Part of a small language model's weights: MLP 512 SwiGLU.
MLP neurons of a small language model. Each row is named by its layer, matrix (gate and up: input weights) and neuron, and shows model dimensions 0-95. Each number is 50 + 12 x the weight over its row's rms, rounded and kept within 0 to 99. A neuron's up and down rows have the sign that makes its largest values positive.
After each neuron's rows, "fires on" lists the tokens most often at its 100 highest values on Wikipedia text that the model never trained on.

L7.gate178:63 42 54 41 71 66 42 57 58 50 42 33 63 52 52 53 58 42 67 47 56 58 50 46 63 66 53 65 43 69 39 56 53 76 25 28 67 40 47 49 65 47 39 59 52 39 59 69 41 45 47 66 39 63 54 56 67 43 42 75 37 36 37 50 49 69 82 20 67 45 61 77 66 41 20 61 59 59 67 59 57 52 62 62 37 58 56 56 73 50 41 26 50 46 58 45
L7.up178:52 36 63 54 49 58 48 52 49 36 58 33 52 61 58 61 48 52 72 53 55 55 54 46 59 73 63 75 64 43 41 53 66 76 30 27 54 42 44 57 58 50 54 40 57 54 67 73 31 32 39 73 44 44 58 54 61 47 39 80 37 33 09 54 48 66 65 24 60 52 59 68 69 52 34 61 35 54 73 36 54 77 67 58 41 53 38 55 55 60 29 45 51 40 49 45
fires on: "|", ".\n\n", "-"

L9.gate313:44 36 29 40 59 73 43 29 44 46 37 37 52 56 29 67 57 63 72 49 39 61 46 63 48 45 43 43 55 27 49 59 48 51 46 59 43 68 48 55 60 59 62 51 41 35 44 57 35 52 74 33 41 35 66 66 70 67 46 37 36 33 70 52 40 52 39 48 50 76 35 55 32 45 30 62 64 35 60 34 68 31 51 58 34 50 53 41 58 55 70 60 65 26 57 33
L9.up313:42 69 27 19 49 53 48 71 52 34 30 37 48 54 50 65 61 44 52 39 38 56 58 46 64 41 52 44 62 44 43 56 31 26 31 53 47 40 37 51 46 53 59 56 61 64 55 41 67 36 37 35 51 45 40 53 54 53 49 51 48 47 43 44 58 50 48 52 70 43 49 77 55 41 42 46 32 37 74 63 52 54 19 53 44 47 46 61 70 59 65 26 31 23 49 24
fires on: "or", "and", " County", " North"

L12.gate88:62 76 52 50 56 66 47 39 47 61 53 24 44 15 48 41 64 55 47 35 54 58 54 43 52 39 53 65 57 37 46 27 49 62 45 27 64 42 74 51 53 40 33 52 39 33 57 33 46 46 49 48 65 62 58 43 53 48 53 58 72 68 59 64 10 52 37 40 64 45 59 39 60 58 39 54 51 41 41 38 79 53 61 63 30 65 56 35 49 51 65 39 49 41 54 66
L12.up88:48 71 47 38 62 50 58 62 64 60 45 37 50 50 57 34 28 49 51 38 74 59 56 25 29 42 44 56 45 41 55 54 38 24 52 58 52 26 69 46 52 32 73 76 36 45 52 60 50 35 73 37 49 51 48 51 59 44 38 57 70 48 52 40 41 61 48 47 63 80 64 51 62 50 35 50 38 29 48 42 53 41 55 80 49 50 73 50 65 39 74 45 46 33 48 62
fires on: ":", "-", "os", "="

L5.gate483:82 61 61 36 61 56 39 50 60 52 41 30 43 69 61 50 41 28 49 59 31 34 35 22 55 60 40 43 67 53 42 32 44 70 47 48 56 61 62 37 23 47 51 40 40 48 38 50 66 38 51 74 43 48 47 23 39 63 63 50 48 67 49 38 47 42 62 56 37 28 48 56 59 53 64 53 72 47 57 52 56 41 40 68 61 47 74 59 74 42 52 40 38 44 46 45
L5.up483:52 55 47 49 33 34 65 44 40 44 72 44 55 46 51 37 47 62 70 42 34 55 52 75 67 52 53 56 55 44 62 59 62 42 72 48 64 29 49 51 77 32 46 53 45 54 60 49 48 45 31 40 38 62 73 62 60 45 32 69 37 58 61 33 58 56 39 34 75 29 44 49 36 69 67 50 31 39 41 37 52 63 56 60 30 44 32 34 61 46 39 59 55 72 62 42
fires on: " al", "0"

L7.gate84:65 53 45 48 68 34 33 78 44 40 20 65 50 42 70 21 43 45 72 61 49 63 48 61 62 36 50 58 73 27 28 59 53 53 67 52 60 39 52 45 53 61 32 28 66 43 55 48 59 39 49 53 61 36 58 50 47 27 35 45 52 37 60 60 31 64 54 48 57 62 51 64 33 42 46 49 43 38 51 41 50 59 52 70 62 39 43 48 48 48 44 54 43 63 25 44
L7.up84:72 51 24 55 43 39 34 61 47 50 61 48 54 39 50 62 36 48 44 25 38 60 51 52 59 44 64 40 54 30 54 61 63 57 40 48 52 40 55 36 51 23 49 57 58 59 35 34 52 69 49 54 28 58 45 64 37 57 41 44 35 59 39 33 44 68 36 48 30 47 61 60 35 64 48 42 52 34 36 59 36 37 43 32 25 51 52 56 46 59 54 38 59 40 31 44
fires on: " sp", " Sp", "p", " at"

L6.gate238:56 77 49 27 41 42 58 38 42 50 29 62 74 57 58 52 64 51 57 59 68 50 39 26 48 58 56 50 56 58 64 35 52 69 63 66 57 57 57 52 65 07 50 60 49 42 62 35 37 42 67 53 39 56 55 45 48 67 67 51 71 60 40 63 58 46 39 32 32 54 43 66 49 28 55 49 48 57 30 60 54 44 55 52 75 62 37 67 39 61 73 48 58 59 51 40
L6.up238:72 39 53 36 40 38 62 31 58 40 49 50 43 23 47 34 46 61 63 57 45 25 47 30 42 66 57 43 26 60 55 47 49 58 50 49 50 52 37 32 52 51 41 58 50 27 38 44 59 64 59 56 43 48 41 48 54 36 74 58 70 53 77 53 55 38 35 33 49 31 18 59 59 68 56 64 49 63 42 34 38 63 64 50 53 32 53 60 53 42 37 38 73 60 41 71
fires on: " tra", " def", " sur", "2", "0", "ra"

L6.gate151:52 42 51 54 36 55 50 38 68 68 48 55 77 74 63 36 56 49 38 71 43 66 44 39 51 60 36 62 57 70 55 43 59 50 40 47 57 56 47 37 53 33 60 42 50 43 55 41 66 46 42 65 56 65 55 42 42 52 42 51 49 51 50 58 45 68 34 56 47 38 39 63 41 53 48 62 62 87 55 42 56 52 62 48 62 64 38 42 44 50 56 91 57 54 54 46
L6.up151:63 40 36 47 49 18 53 37 45 68 44 47 55 47 58 34 52 52 32 65 57 46 66 51 60 57 57 53 45 66 29 45 64 53 60 42 44 46 43 18 49 32 62 37 43 35 49 48 82 49 54 51 48 59 56 48 61 35 68 37 61 48 49 62 31 61 37 44 54 45 79 74 43 52 42 53 54 55 97 34 40 51 62 60 40 61 39 41 64 41 43 52 71 44 36 56
fires on: "ie", "ouse"

L7.gate266:71 56 44 32 50 52 57 34 41 65 54 69 61 56 38 48 65 27 58 47 48 57 67 44 46 23 71 49 47 53 36 48 32 47 51 20 56 44 63 65 51 46 29 58 56 70 58 41 43 75 44 39 63 41 52 52 45 52 46 65 37 47 48 68 54 58 51 39 41 43 56 46 70 57 51 65 64 45 52 65 48 48 51 63 57 35 73 53 31 24 67 49 52 55 66 81
L7.up266:47 31 31 50 41 53 90 48 34 45 58 59 60 56 21 60 50 48 32 61 50 50 41 60 48 38 56 42 36 50 62 53 71 43 60 51 41 24 38 38 60 49 46 38 60 70 67 59 51 40 39 53 47 48 62 66 52 61 68 60 51 55 57 45 66 66 61 48 57 37 66 65 71 29 26 37 69 65 33 37 48 52 41 67 34 33 60 32 46 40 56 48 56 62 53 39
fires on: "it", "if", "duc"

L11.gate188:57 50 68 46 39 45 39 54 38 55 60 49 44 75 35 43 56 36 68 59 38 30 61 67 31 26 40 68 59 47 53 69 46 61 37 54 50 50 52 73 59 59 41 80 54 58 41 43 60 25 54 46 50 63 31 57 34 69 36 41 32 64 51 37 68 45 51 40 36 53 53 48 51 60 18 52 52 62 26 58 20 45 50 59 33 42 67 39 50 55 56 70 56 46 51 39
L11.up188:62 60 49 25 48 52 57 42 44 39 56 52 63 58 31 36 59 55 70 47 55 43 54 48 55 52 55 72 46 61 30 50 49 60 45 50 49 34 39 54 30 54 40 43 61 61 55 68 47 40 29 29 53 21 46 42 53 62 28 43 39 64 47 30 71 46 45 20 55 79 59 37 67 27 51 45 59 48 37 43 55 46 66 66 29 37 79 37 42 46 45 63 56 60 40 43
fires on: "if", "it", "ir", "ine", "ric", "in"

L13.gate91:48 57 42 63 92 51 27 44 39 51 43 55 63 16 45 44 68 37 44 62 53 43 57 53 51 59 61 76 78 63 26 47 64 61 58 57 61 60 47 47 38 54 36 58 46 46 44 44 59 45 52 47 55 60 55 41 67 34 44 53 47 19 34 58 63 47 54 63 30 54 33 59 25 47 36 36 65 60 49 67 40 58 43 35 53 63 51 56 51 51 66 33 57 50 34 27
L13.up91:48 62 42 34 77 73 34 46 46 52 41 32 58 39 62 39 35 26 50 49 40 64 44 44 42 46 51 48 63 38 53 54 31 51 49 29 33 61 41 55 65 50 59 49 38 50 37 53 63 66 62 52 33 53 33 44 34 48 58 60 52 38 49 51 59 38 51 46 45 35 58 60 26 47 38 67 52 64 39 60 36 64 33 14 31 41 47 43 47 51 61 45 66 31 37 53
fires on: " he", ",", " and", " sp", "p"

L7.gate281:44 55 51 54 80 37 48 42 44 35 60 45 59 42 70 38 59 48 57 46 28 45 50 57 40 53 42 45 52 73 46 47 42 47 46 61 46 41 22 55 51 74 50 70 64 35 47 57 68 54 68 55 49 42 46 23 45 65 62 51 68 49 17 66 30 58 37 42 61 47 31 54 45 71 52 47 72 44 38 55 25 56 48 52 49 53 46 38 56 61 63 32 38 56 39 35
L7.up281:47 60 49 46 55 48 41 61 42 50 49 54 59 47 54 33 42 47 49 60 45 64 39 39 54 44 60 65 36 40 41 39 51 55 60 72 32 47 69 38 20 36 82 71 63 46 35 49 61 53 51 62 67 44 58 53 23 59 56 58 45 54 65 42 63 48 31 37 59 61 45 62 48 48 60 57 40 40 49 84 48 39 43 53 63 49 49 38 55 81 38 44 53 23 43 58
fires on: "ab", " Lab", "8", "5", "3"

L4.gate509:64 60 62 43 64 40 53 58 49 55 25 65 63 60 46 46 50 58 80 45 55 51 57 46 58 47 49 50 67 68 53 69 43 44 51 54 49 54 56 59 57 66 54 61 36 58 52 51 34 48 52 48 57 48 58 35 54 50 74 62 73 53 58 45 48 35 45 51 51 47 50 71 33 44 40 39 45 55 40 30 14 46 41 28 52 46 57 72 51 35 33 46 61 38 48 46
L4.up509:38 56 58 30 47 36 65 67 52 33 36 40 72 45 50 52 46 63 89 47 52 32 63 52 42 48 61 40 55 47 53 69 53 39 63 56 43 59 43 52 56 50 53 49 45 47 37 47 36 55 47 60 45 49 45 38 50 59 78 56 69 27 53 40 51 39 48 42 46 39 31 67 30 42 41 56 48 45 30 40 26 52 39 51 54 38 44 48 62 51 60 57 63 60 55 48
fires on: " sur", " tra", " ag", " cont", " Aust", " acc"

L7.gate195:46 64 45 47 50 50 60 21 28 54 63 18 37 35 36 44 66 55 58 41 50 68 68 49 42 47 46 48 37 38 58 43 31 47 54 38 53 38 68 72 55 53 38 68 36 58 59 33 55 18 59 41 73 45 61 54 50 31 61 51 70 44 54 52 39 39 46 25 67 55 39 50 51 32 49 39 34 26 70 40 48 28 42 35 52 43 57 27 51 51 54 58 54 30 49 45
L7.up195:54 51 43 42 41 54 51 37 36 58 68 23 46 42 41 41 42 66 34 60 51 80 38 35 46 53 70 52 60 45 64 47 42 46 55 49 64 18 60 45 59 40 56 39 31 41 73 40 61 39 61 57 55 56 56 53 69 28 72 54 64 23 67 52 48 38 48 41 62 64 43 38 57 78 60 36 28 45 61 53 44 39 45 50 54 40 50 50 63 31 47 64 59 42 64 47
fires on: "-", "=", "er"

L6.gate505:61 41 54 52 43 51 56 32 49 50 63 27 49 47 55 50 65 42 57 40 33 63 53 31 39 74 51 49 28 63 49 48 63 82 37 34 72 63 65 42 66 63 40 45 47 49 61 60 49 60 54 41 56 51 49 45 33 41 51 51 62 52 75 39 45 67 36 54 32 29 53 57 43 58 40 57 55 45 56 40 37 52 71 54 57 62 58 62 61 57 54 63 49 35 70 40
L6.up505:55 28 57 54 50 42 55 47 39 54 54 53 39 63 48 28 31 48 30 44 53 53 75 44 63 58 53 34 26 55 50 54 35 60 31 42 45 57 63 23 48 44 43 56 45 39 53 35 47 49 52 87 71 46 47 62 57 63 65 53 44 56 62 43 38 68 35 69 47 46 46 77 53 59 63 57 34 46 65 53 47 34 55 42 72 50 44 46 56 28 56 52 51 35 47 48
fires on: "ie", "ner"

L7.gate13:60 51 58 51 66 67 53 40 30 42 36 33 70 45 64 64 73 35 56 40 42 58 39 49 83 67 54 44 53 44 63 52 55 64 56 52 55 23 45 39 47 55 65 52 55 40 62 81 30 62 37 58 49 45 36 58 61 52 56 50 56 29 48 50 49 48 66 37 59 49 62 46 62 57 37 48 43 67 57 40 64 62 58 49 51 51 53 69 61 42 43 34 47 43 72 48
L7.up13:55 31 39 34 43 43 68 37 44 48 58 17 53 54 47 65 66 54 53 63 53 58 39 53 68 55 41 50 36 45 59 45 50 77 57 60 58 47 53 36 61 36 35 38 61 26 34 68 43 56 43 47 56 60 70 47 62 31 38 46 50 44 41 38 49 49 71 21 58 63 66 77 60 33 32 53 59 44 50 46 73 54 34 62 61 51 46 44 51 44 54 37 50 64 30 50
fires on: ".\n\n", "==\n\n"